Part of a small language model's weights: vocabulary 2048.
MLP neurons of a small language model. Each row is named by its layer, matrix (up: input weights) and neuron, and shows model dimensions 298-425. Each number is 200 + 20 x the weight over its row's rms, rounded and kept within 0 to 999.
A block is one neuron, or neurons of one layer that tend to fire together. After each block is what it responds to, as a language model described it from the Wikipedia text at the highest values.

L4.up8,202,200,177,203,238,194,193,183,187,209,202,203,218,201,208,228,186,213,191,216,175,198,181,195,162,167,195,172,180,205,180,239,213,195,177,225,194,183,203,216,194,180,146,218,221,190,220,206,202,183,195,160,223,219,225,194,190,218,218,237,197,219,201,172,188,213,188,212,190,203,214,199,163,197,193,215,224,210,179,171,203,206,191,178,219,206,198,211,179,222,212,199,190,209,177,216,195,194,219,190,209,198,166,190,206,185,169,211,202,201,197,241,208,232,175,171,166,183,183,214,231,228,267,220,143,192,179,208
L4.up58,193,202,189,222,210,193,195,191,196,197,233,216,215,207,207,203,206,212,181,230,183,212,194,166,174,239,154,201,220,185,166,220,234,198,204,209,199,215,173,202,207,230,195,195,200,209,180,194,201,207,199,178,210,194,220,202,249,187,202,210,175,208,170,236,198,231,240,235,172,219,202,224,191,202,193,211,235,168,209,191,233,199,167,183,260,194,158,189,184,206,222,190,179,203,200,168,208,201,224,191,176,203,203,223,215,162,191,209,182,199,189,227,218,188,190,200,207,177,198,187,179,193,213,220,206,200,197,187
L4.up107,187,192,194,244,197,229,209,192,203,193,250,202,202,205,199,191,199,207,172,204,197,235,217,171,187,200,207,192,192,201,196,230,223,181,197,203,187,264,210,212,207,160,165,175,229,190,219,181,199,208,172,175,209,203,232,202,194,214,221,230,165,212,177,212,189,233,193,192,180,195,182,185,202,167,208,199,205,184,190,207,220,184,166,198,217,200,202,215,177,188,207,210,185,200,180,187,224,225,224,190,182,197,187,207,187,192,221,229,186,204,197,217,202,177,233,182,202,154,207,210,229,181,232,215,219,216,218,194
L4.up322,194,229,181,203,193,188,199,216,210,214,217,192,214,190,272,172,220,203,199,204,196,213,211,197,190,196,185,187,211,207,176,213,168,202,193,193,186,221,178,185,224,176,220,162,222,196,237,197,178,190,209,176,222,178,198,162,223,195,191,218,183,207,221,221,209,219,184,207,218,185,222,242,226,193,152,194,200,199,216,223,220,195,191,227,189,182,211,194,202,212,178,215,178,223,158,199,149,189,213,208,211,148,207,195,190,201,212,200,184,188,209,165,201,198,159,185,169,185,222,212,203,187,210,213,218,201,189,197
L4.up1098,215,224,181,200,192,206,198,186,184,186,169,209,215,193,184,184,208,203,229,164,205,195,162,161,211,215,214,183,175,208,187,223,215,166,213,194,200,211,212,211,217,172,171,167,228,224,211,221,210,180,195,202,188,207,184,214,201,205,213,218,191,221,204,186,190,227,239,198,201,149,206,169,203,195,225,187,195,218,213,188,186,201,168,169,223,205,210,232,170,188,215,181,226,193,166,191,201,221,195,198,202,207,212,192,165,177,206,213,224,180,232,190,193,178,172,212,171,192,217,192,191,207,253,202,191,188,189,198
L4.up1338,190,195,200,214,211,232,191,204,179,217,190,204,225,195,176,201,203,182,190,216,150,181,169,205,162,197,219,202,192,216,202,222,232,154,199,208,206,224,233,204,202,190,182,184,169,204,169,223,219,223,203,206,222,184,181,213,190,233,181,224,185,210,162,190,214,220,239,235,166,192,194,183,181,243,195,203,200,218,188,221,207,207,200,210,198,192,218,225,190,177,232,228,200,204,162,204,217,218,197,189,216,192,209,200,211,211,177,161,201,203,211,230,186,217,192,206,219,225,256,180,198,205,218,183,198,169,201,194
L4.up1355,187,180,183,193,206,191,209,191,202,182,210,158,198,250,202,250,195,219,171,206,204,204,208,180,230,233,182,214,206,209,210,220,192,186,211,225,217,220,239,236,201,192,235,178,203,231,220,216,167,187,167,206,200,250,196,191,203,221,228,231,189,176,188,219,163,198,199,225,170,190,245,239,198,153,178,213,188,202,199,204,185,183,190,219,179,179,218,166,221,153,198,200,209,191,207,195,216,230,191,194,218,202,194,241,217,210,190,176,187,208,216,246,172,165,233,218,192,197,206,199,222,172,196,221,196,202,199,218
L4.up1551,215,215,221,206,221,238,196,173,190,205,208,193,214,188,199,198,243,198,200,192,170,193,214,191,213,215,226,172,200,181,207,229,208,199,239,183,183,212,194,200,213,167,157,184,175,227,177,207,207,229,210,170,187,189,214,195,209,188,218,206,167,190,181,227,236,206,216,223,203,150,208,204,185,206,192,193,190,170,214,208,193,229,172,202,169,220,203,185,210,209,203,229,202,187,208,180,197,210,249,171,196,188,195,169,175,162,190,215,183,189,173,179,189,198,190,201,211,213,205,194,172,206,217,200,203,199,192,212
Word-piece tokens that continue a word split after an s, often in place names, such as Kans|as, Mass|ach|usetts, Takas|hi.

L7.up763,200,182,198,182,223,199,193,218,189,228,229,149,192,212,209,210,182,214,200,213,212,213,227,201,188,185,225,168,178,252,188,223,201,170,177,231,179,205,183,175,190,219,199,196,227,229,227,175,188,187,248,190,153,206,189,216,214,215,203,210,224,202,221,238,204,205,196,193,217,194,224,194,192,210,201,226,221,175,220,150,191,199,179,186,159,196,221,179,234,201,182,198,241,147,215,189,213,170,199,173,189,215,201,205,191,162,193,202,179,214,181,205,192,211,196,218,207,197,204,186,237,183,188,156,176,200,188,196
L7.up925,207,216,207,210,220,165,218,183,206,193,216,186,197,163,191,192,162,190,200,206,204,192,210,215,206,235,228,215,228,201,214,238,171,177,169,190,170,204,178,184,201,211,211,246,229,231,211,206,195,227,217,190,187,210,204,211,217,171,141,237,223,172,183,188,207,235,210,166,201,172,201,184,186,203,176,211,200,154,198,170,184,200,170,192,189,196,179,159,235,187,223,190,200,231,222,216,209,184,198,213,219,179,250,191,207,203,208,201,175,183,202,196,210,212,203,239,203,161,190,235,210,211,190,191,230,183,180,202
Word pieces of short headings and field labels in infobox-style lists and wiki sections, such as Origin-al release, History, Personal details, G-enus, Total Bases.

L7.up1117,226,217,196,206,176,167,193,252,196,190,200,218,209,198,172,205,212,220,197,201,197,176,190,169,235,168,211,195,206,188,212,215,180,185,207,177,217,191,155,155,187,183,160,229,192,173,171,157,202,161,202,226,173,188,184,174,187,213,205,197,208,202,164,202,212,236,197,207,165,231,203,233,236,179,172,220,207,201,164,200,207,195,217,209,250,182,228,246,170,206,190,178,182,209,199,190,168,183,232,186,162,167,195,197,210,186,167,209,170,219,182,195,237,201,198,194,164,205,210,211,203,223,208,237,187,227,201,189
L7.up1612,208,203,209,191,183,173,191,190,154,230,198,191,180,211,174,194,202,199,189,186,191,192,222,168,218,210,178,225,194,222,208,241,175,185,195,191,189,175,197,220,217,174,187,203,205,234,189,182,172,199,203,206,174,209,217,187,209,224,164,151,209,214,199,219,202,200,179,216,202,230,188,161,194,197,220,205,196,209,184,210,206,208,147,206,222,212,198,200,200,192,191,169,183,150,200,202,179,218,201,187,209,182,178,203,214,178,212,224,209,243,226,178,231,174,215,191,185,211,209,215,226,219,203,226,200,207,180,208
Mainly the first digit of a number opening a table cell after | or ; in climate, election and sports-stats tables (7.7, 3.2, 308), plus word-final pieces (practical-ly, comp-ly) and "be" after "to".

L6.up920,180,217,225,218,166,186,210,181,203,180,186,182,197,190,202,191,209,195,216,205,201,204,204,171,182,217,192,174,236,223,176,181,184,218,210,248,164,244,235,168,194,184,191,224,232,194,187,189,188,177,225,213,204,191,168,184,199,203,210,205,195,205,195,196,236,209,202,173,212,229,181,175,182,174,196,236,173,206,161,170,176,220,170,223,213,223,211,202,203,182,223,184,197,200,205,182,220,176,171,230,185,197,212,206,189,190,196,215,228,217,224,171,221,219,190,210,174,177,225,199,208,212,203,173,180,215,183,174
L6.up1528,158,212,233,206,203,215,204,190,200,193,188,192,194,178,223,187,194,213,172,215,201,197,200,205,198,203,191,198,204,210,200,202,192,179,175,185,170,230,202,207,192,199,200,194,236,223,190,190,202,180,224,231,171,226,201,176,191,242,191,269,204,199,194,188,185,205,201,209,188,204,236,237,194,229,187,201,175,195,197,185,185,188,188,201,221,142,201,196,222,198,206,226,213,211,225,204,221,198,192,208,186,152,182,229,253,194,157,230,196,216,230,212,186,213,180,223,192,168,213,197,215,187,196,177,197,197,196,205
L6.up1540,231,214,210,186,236,170,215,221,191,222,190,205,197,165,207,194,215,206,168,198,175,196,215,202,204,227,196,172,189,181,203,200,184,186,219,196,144,190,235,181,216,210,194,235,227,261,209,222,225,203,187,196,155,217,192,211,203,214,196,240,190,173,191,185,222,156,222,235,211,209,167,204,218,211,186,224,171,186,183,194,229,188,194,206,218,186,195,172,203,183,192,212,195,195,195,173,207,207,182,188,197,203,197,208,211,218,184,212,184,198,222,225,193,180,192,182,173,202,210,193,224,221,212,201,191,235,206,224
L6.up1740,214,187,198,168,182,159,183,246,211,194,188,192,197,204,221,199,230,187,204,212,200,206,204,188,210,186,188,165,194,195,205,210,193,165,191,232,194,184,227,204,162,224,224,189,210,212,214,228,234,221,197,211,182,203,214,225,200,193,235,216,213,193,201,184,262,206,197,234,206,235,187,189,214,234,190,206,206,204,215,167,214,214,196,193,236,160,192,224,218,173,194,206,204,194,185,206,200,217,213,178,184,176,190,241,242,234,229,192,167,225,239,204,212,223,231,193,178,177,214,175,197,218,184,167,220,232,165,182
Mid-word pieces and line breaks in Genus/Species/Authority taxonomy lists (Au-th-ority, the break after a species name), and weaker word-internal pieces elsewhere (ga-st-ropod, pur-ch-ased).

L7.up951,223,204,181,182,194,200,199,204,200,224,209,207,214,169,221,172,214,208,219,223,219,194,219,183,230,194,208,201,195,176,169,210,194,240,207,198,199,201,198,183,226,155,184,194,185,185,190,197,188,246,226,195,203,188,190,148,212,204,198,228,214,175,172,261,203,208,200,176,195,218,185,189,184,203,210,176,225,203,203,235,220,177,180,181,209,184,198,229,221,197,192,204,164,191,201,176,164,217,203,188,210,170,189,165,205,209,202,241,206,199,251,215,182,177,206,217,200,215,225,211,205,200,192,175,255,154,224,179
L7.up1652,198,194,225,176,213,222,224,208,188,186,187,184,219,159,217,209,241,207,170,184,207,196,223,177,209,218,183,193,180,182,207,229,192,202,162,206,199,184,202,235,215,173,182,232,201,177,207,203,220,224,193,174,201,199,218,191,212,199,206,215,212,212,203,207,217,231,209,193,172,191,170,227,176,228,207,189,220,164,173,207,191,196,184,215,206,228,176,204,183,196,169,216,178,214,156,235,191,198,210,191,168,222,167,193,169,189,198,196,211,184,228,218,203,183,200,208,221,205,191,188,221,208,230,166,198,214,199,194
The second "s" of a doubled ss inside a word, split as its own token, as in percus-s-ion, Cros-s, Prus-s-ia, posses-s-ion, and other odd mid-word fragments.

L6.up68,198,223,194,173,222,200,211,181,203,220,204,199,219,176,177,196,180,206,208,214,211,203,208,201,185,209,164,198,219,218,192,211,200,204,213,177,184,232,213,218,218,207,206,166,188,214,188,201,193,188,221,219,199,205,188,180,174,201,198,208,175,219,212,209,188,238,213,198,179,213,224,252,194,195,230,183,204,197,170,226,179,235,204,208,222,203,211,177,204,192,223,156,226,213,224,189,182,175,207,228,181,163,201,190,183,170,186,214,224,206,240,202,200,198,174,221,214,202,193,200,229,204,181,194,207,209,184,229
L6.up213,214,207,192,195,186,200,215,182,215,199,185,207,202,191,189,231,208,195,164,192,203,188,194,215,203,176,211,189,220,223,179,257,179,231,204,189,182,211,227,206,206,158,211,217,208,190,164,190,188,213,172,197,232,214,196,154,200,214,204,213,216,197,206,208,214,207,213,165,186,180,222,165,183,215,217,185,173,206,192,206,189,193,202,200,213,230,191,182,197,195,240,179,213,196,161,187,204,169,214,227,197,160,204,202,203,166,189,213,202,222,233,244,198,196,156,235,197,216,217,177,246,191,207,173,215,175,168,201
L6.up947,209,193,217,204,218,200,208,217,200,201,210,181,152,174,213,222,194,211,221,203,188,218,212,238,180,206,221,192,193,240,190,222,135,189,216,191,187,198,199,168,212,200,213,226,172,203,178,226,185,203,205,178,214,218,193,182,213,185,192,255,251,171,209,197,221,180,220,188,215,189,180,213,170,221,221,166,212,190,211,195,218,217,186,195,189,208,231,163,165,205,233,201,211,175,233,167,202,193,215,224,239,212,189,220,188,175,198,180,179,218,212,230,194,222,179,199,207,183,185,187,208,219,195,176,184,203,203,188
L6.up1290,250,206,226,197,199,179,194,196,197,165,230,251,232,175,235,230,166,199,189,204,192,177,173,191,227,228,177,201,187,214,191,221,205,166,212,203,181,187,205,220,189,175,247,210,190,195,160,228,174,241,200,174,199,201,180,173,177,184,207,222,195,202,205,180,199,225,175,191,160,189,200,177,202,183,220,174,232,201,181,203,172,195,170,229,230,228,212,206,174,204,186,177,210,172,219,183,185,200,206,229,208,168,191,188,220,166,208,222,220,200,202,190,202,181,188,191,202,218,212,228,200,202,198,192,162,193,183,210
Mid-word fragments that come right after a piece ending in "s" inside a longer word or name, like Sayn-Wittgens|tein, obses|sed, enthusias|m, Königs|walde.

L4.up37,221,221,196,177,198,158,199,223,225,198,181,184,193,175,225,197,205,231,176,227,190,217,190,194,210,194,228,190,223,202,194,219,196,194,167,219,179,214,213,173,177,181,211,220,223,237,230,199,205,234,211,207,204,192,198,197,213,171,204,207,193,211,205,181,215,184,217,205,209,200,205,201,184,213,171,206,181,213,187,194,209,185,164,197,176,192,188,155,216,188,213,190,203,190,215,203,223,201,156,164,212,196,232,206,182,199,177,226,169,187,219,205,212,170,223,206,196,190,226,212,199,204,205,199,234,212,169,193
L4.up238,205,191,196,197,203,198,233,210,212,221,135,201,209,178,198,190,199,224,195,218,249,180,203,186,161,223,219,191,190,199,190,207,207,187,218,185,166,204,239,184,192,209,161,234,213,203,185,233,208,249,209,242,153,196,183,180,225,194,204,222,176,209,160,193,183,194,223,208,203,206,215,183,214,207,193,203,212,221,189,184,207,203,156,178,202,213,190,197,207,189,178,199,245,164,202,193,225,221,181,204,205,208,201,232,208,200,195,195,231,176,210,217,187,201,214,200,163,167,171,209,210,201,207,205,226,226,166,196
L4.up394,209,231,236,165,228,203,205,216,179,221,189,197,184,183,209,217,220,224,182,253,172,217,178,222,204,207,202,203,180,154,202,237,216,229,196,182,189,237,249,224,202,202,159,197,191,204,184,214,199,203,248,215,199,230,232,180,208,202,193,193,200,212,206,173,176,185,220,211,216,194,205,212,208,213,176,187,211,181,172,195,203,185,218,210,199,197,186,198,210,179,211,221,226,190,195,219,173,235,204,191,191,201,207,244,183,197,194,236,183,208,216,180,167,193,207,229,203,190,239,219,213,181,154,178,185,219,183,181
L4.up934,245,222,226,198,227,183,229,210,197,222,185,186,211,174,187,188,205,194,169,184,212,183,191,171,207,210,209,164,185,214,199,230,182,219,199,199,207,210,197,170,205,165,213,218,212,220,209,204,177,198,196,208,187,214,215,172,198,219,174,214,191,211,182,218,198,204,213,153,202,199,200,215,193,212,193,183,173,162,216,220,214,223,157,224,212,212,203,145,205,193,222,207,209,184,202,196,211,205,187,157,194,163,217,200,173,176,173,198,215,213,226,210,200,195,181,207,194,188,202,170,229,213,215,205,210,236,210,148
L4.up1024,224,245,220,168,212,214,234,236,198,239,192,165,191,161,243,172,181,222,220,186,198,201,185,207,184,203,201,184,238,194,221,219,217,179,202,177,207,208,207,150,201,157,234,228,203,186,197,222,212,207,216,209,186,204,190,151,191,202,151,207,201,222,193,190,199,215,216,220,186,193,206,195,239,189,157,191,222,180,215,247,195,165,208,206,178,151,214,172,209,191,180,180,191,177,225,199,161,167,226,194,228,182,202,235,195,188,157,235,218,206,222,172,197,220,150,208,163,182,185,216,209,200,206,215,166,214,218,169
L4.up1228,199,182,214,225,218,208,196,232,202,226,182,194,220,191,200,164,182,188,205,208,205,191,196,191,205,191,234,198,235,206,175,227,196,231,227,230,163,211,193,165,215,180,178,204,188,209,192,218,203,213,225,173,199,234,191,174,240,206,212,201,222,204,204,195,219,211,193,237,206,233,183,187,214,209,127,188,207,191,179,202,233,214,155,164,192,167,192,172,231,214,207,189,209,182,219,199,204,171,215,211,195,218,249,236,177,173,196,203,203,241,207,211,194,228,166,216,179,192,220,200,184,195,230,222,231,178,189,201
L4.up1363,204,204,199,161,227,178,200,219,192,201,182,161,198,183,202,163,183,192,212,200,205,175,196,173,190,183,227,205,167,203,207,202,184,200,219,174,151,211,186,207,214,188,177,208,206,237,217,201,173,180,226,184,214,214,174,205,220,205,191,224,196,219,199,167,159,193,211,201,218,204,199,192,191,198,184,184,202,208,177,205,185,234,201,187,230,217,198,124,262,189,199,156,214,201,206,191,194,194,188,218,222,185,202,236,205,186,194,202,193,171,244,219,216,217,207,213,184,177,177,227,216,199,171,217,206,225,201,229
L4.up1556,225,219,198,199,178,210,207,220,197,206,225,195,194,215,177,215,190,209,227,204,188,204,220,190,185,226,203,193,206,183,208,233,181,218,179,202,207,221,220,222,188,186,191,178,226,208,200,175,184,189,235,198,147,162,189,201,189,185,202,175,202,193,206,238,225,172,217,195,192,208,185,210,185,201,190,248,192,203,219,161,210,201,159,218,196,207,236,223,181,172,213,209,237,199,191,202,193,221,191,180,168,215,163,224,181,195,171,227,181,188,217,222,162,223,234,230,134,215,243,171,240,232,173,192,195,243,200,187
Word pieces early in predictable formulaic strings in infobox or list data: website domains (waridt|el), decimal coordinate digits after "38.", species epithets.

L4.up24,166,224,189,194,235,194,196,215,188,175,209,203,213,181,199,178,181,172,180,211,230,179,202,172,198,232,199,206,171,219,165,186,199,197,206,211,167,228,241,225,195,212,233,179,196,191,189,189,202,196,169,209,204,187,215,201,220,187,178,219,192,192,199,203,179,217,214,211,195,173,203,226,208,186,222,193,208,171,212,219,191,222,216,179,225,186,195,187,236,211,214,195,218,164,186,212,191,171,230,252,193,167,216,183,190,187,196,188,216,194,175,215,200,161,207,218,213,219,231,156,189,204,220,200,216,195,185,208
L4.up27,166,190,182,193,199,178,213,210,223,202,199,181,201,182,205,193,188,234,189,203,206,181,158,182,215,215,217,212,228,213,190,209,193,200,155,226,188,212,244,205,185,193,184,226,219,195,216,220,186,179,198,197,222,184,209,208,191,218,203,216,186,220,194,205,175,190,201,233,179,236,206,197,190,176,188,214,212,202,192,174,214,205,177,204,216,234,182,210,176,204,217,200,200,173,205,197,206,189,209,207,169,190,203,205,189,185,172,178,203,200,185,172,223,213,169,188,151,242,173,237,222,181,225,178,210,173,172,184
L4.up304,187,217,152,216,200,147,212,206,183,224,217,203,184,194,203,197,223,210,185,190,186,179,189,217,226,184,172,212,216,205,197,198,162,210,191,202,212,222,234,221,184,165,186,258,219,195,193,230,179,213,179,243,161,198,222,165,195,186,208,216,202,189,232,159,180,163,206,221,169,195,219,196,199,179,218,205,219,179,209,175,202,205,194,200,188,193,214,190,159,198,178,223,198,222,209,170,202,211,214,196,201,207,210,198,203,159,181,214,212,197,192,206,208,218,209,210,208,187,169,193,173,210,238,198,205,232,189,207
L4.up348,177,201,196,198,233,168,196,217,187,196,200,203,186,190,201,217,213,220,163,190,213,195,201,201,184,233,187,232,219,226,169,191,191,181,165,196,187,189,202,191,193,188,215,241,203,199,190,179,195,187,228,198,203,177,216,179,233,182,201,217,228,174,191,209,194,228,175,213,175,236,217,189,200,208,185,205,213,182,193,173,207,186,169,259,218,202,233,168,221,201,206,208,191,201,246,224,213,194,235,216,203,200,189,188,229,195,195,225,171,177,191,198,193,206,202,209,188,220,205,237,217,212,187,210,231,197,167,192
L4.up498,195,235,176,201,210,164,202,194,186,199,196,207,209,176,198,202,217,197,201,184,218,153,193,175,179,181,176,203,217,198,205,216,199,176,222,163,175,199,213,198,230,197,224,223,213,198,225,179,238,205,216,240,212,188,193,189,207,226,189,229,190,171,218,204,189,212,214,200,183,199,205,189,180,213,159,194,212,231,174,209,197,197,204,187,199,209,204,158,191,207,216,197,223,190,185,172,199,210,179,187,178,197,185,198,161,201,189,193,233,212,197,189,190,202,190,221,148,210,202,186,191,236,204,237,207,221,185,227
L4.up636,207,207,200,206,202,151,223,215,201,207,186,186,189,231,200,196,209,195,206,209,169,181,233,217,216,221,158,201,204,212,162,204,168,175,187,177,185,266,231,190,193,178,185,233,225,198,190,213,202,214,202,224,194,194,190,184,173,168,175,239,210,164,231,235,184,222,208,211,222,205,223,196,205,220,201,210,242,189,219,154,212,239,177,200,210,175,172,198,226,213,221,245,198,197,210,186,189,214,226,224,194,177,188,213,209,178,182,206,207,212,211,169,235,202,192,204,220,213,206,192,176,158,199,206,203,220,174,198
L4.up1192,208,249,166,222,206,158,213,169,224,243,196,202,217,208,195,180,185,175,194,176,266,193,198,180,167,217,188,200,189,176,176,231,186,195,217,208,213,230,206,201,178,204,216,204,225,170,196,249,194,220,217,248,182,225,207,167,204,230,178,214,225,189,245,185,167,185,239,197,194,189,186,179,212,174,190,183,190,209,178,224,182,232,195,161,211,196,213,211,198,203,198,257,200,186,171,226,190,208,173,224,187,203,199,197,160,172,191,225,213,175,211,184,200,175,213,229,202,172,174,209,208,209,208,181,222,217,219,212
L4.up1778,218,222,208,169,193,195,259,239,241,228,185,170,225,216,177,186,209,167,169,225,228,166,174,180,204,227,190,206,175,211,199,226,208,188,176,195,211,198,195,175,228,182,198,206,231,246,204,184,194,213,175,205,205,180,194,218,180,184,159,232,207,209,231,210,158,214,192,211,176,202,198,208,232,191,255,212,225,202,191,196,165,211,223,196,216,192,190,214,226,199,231,209,199,177,192,224,181,207,196,160,171,194,226,235,201,185,194,172,213,224,189,153,209,171,184,225,191,177,210,178,182,196,229,217,191,216,179,216
Small numbers in the middle columns of pipe- or semicolon-separated football stats tables (e.g. 0, 2), plus word-internal fragments in prose like hous-ing, bro-ad-cast, hon-or.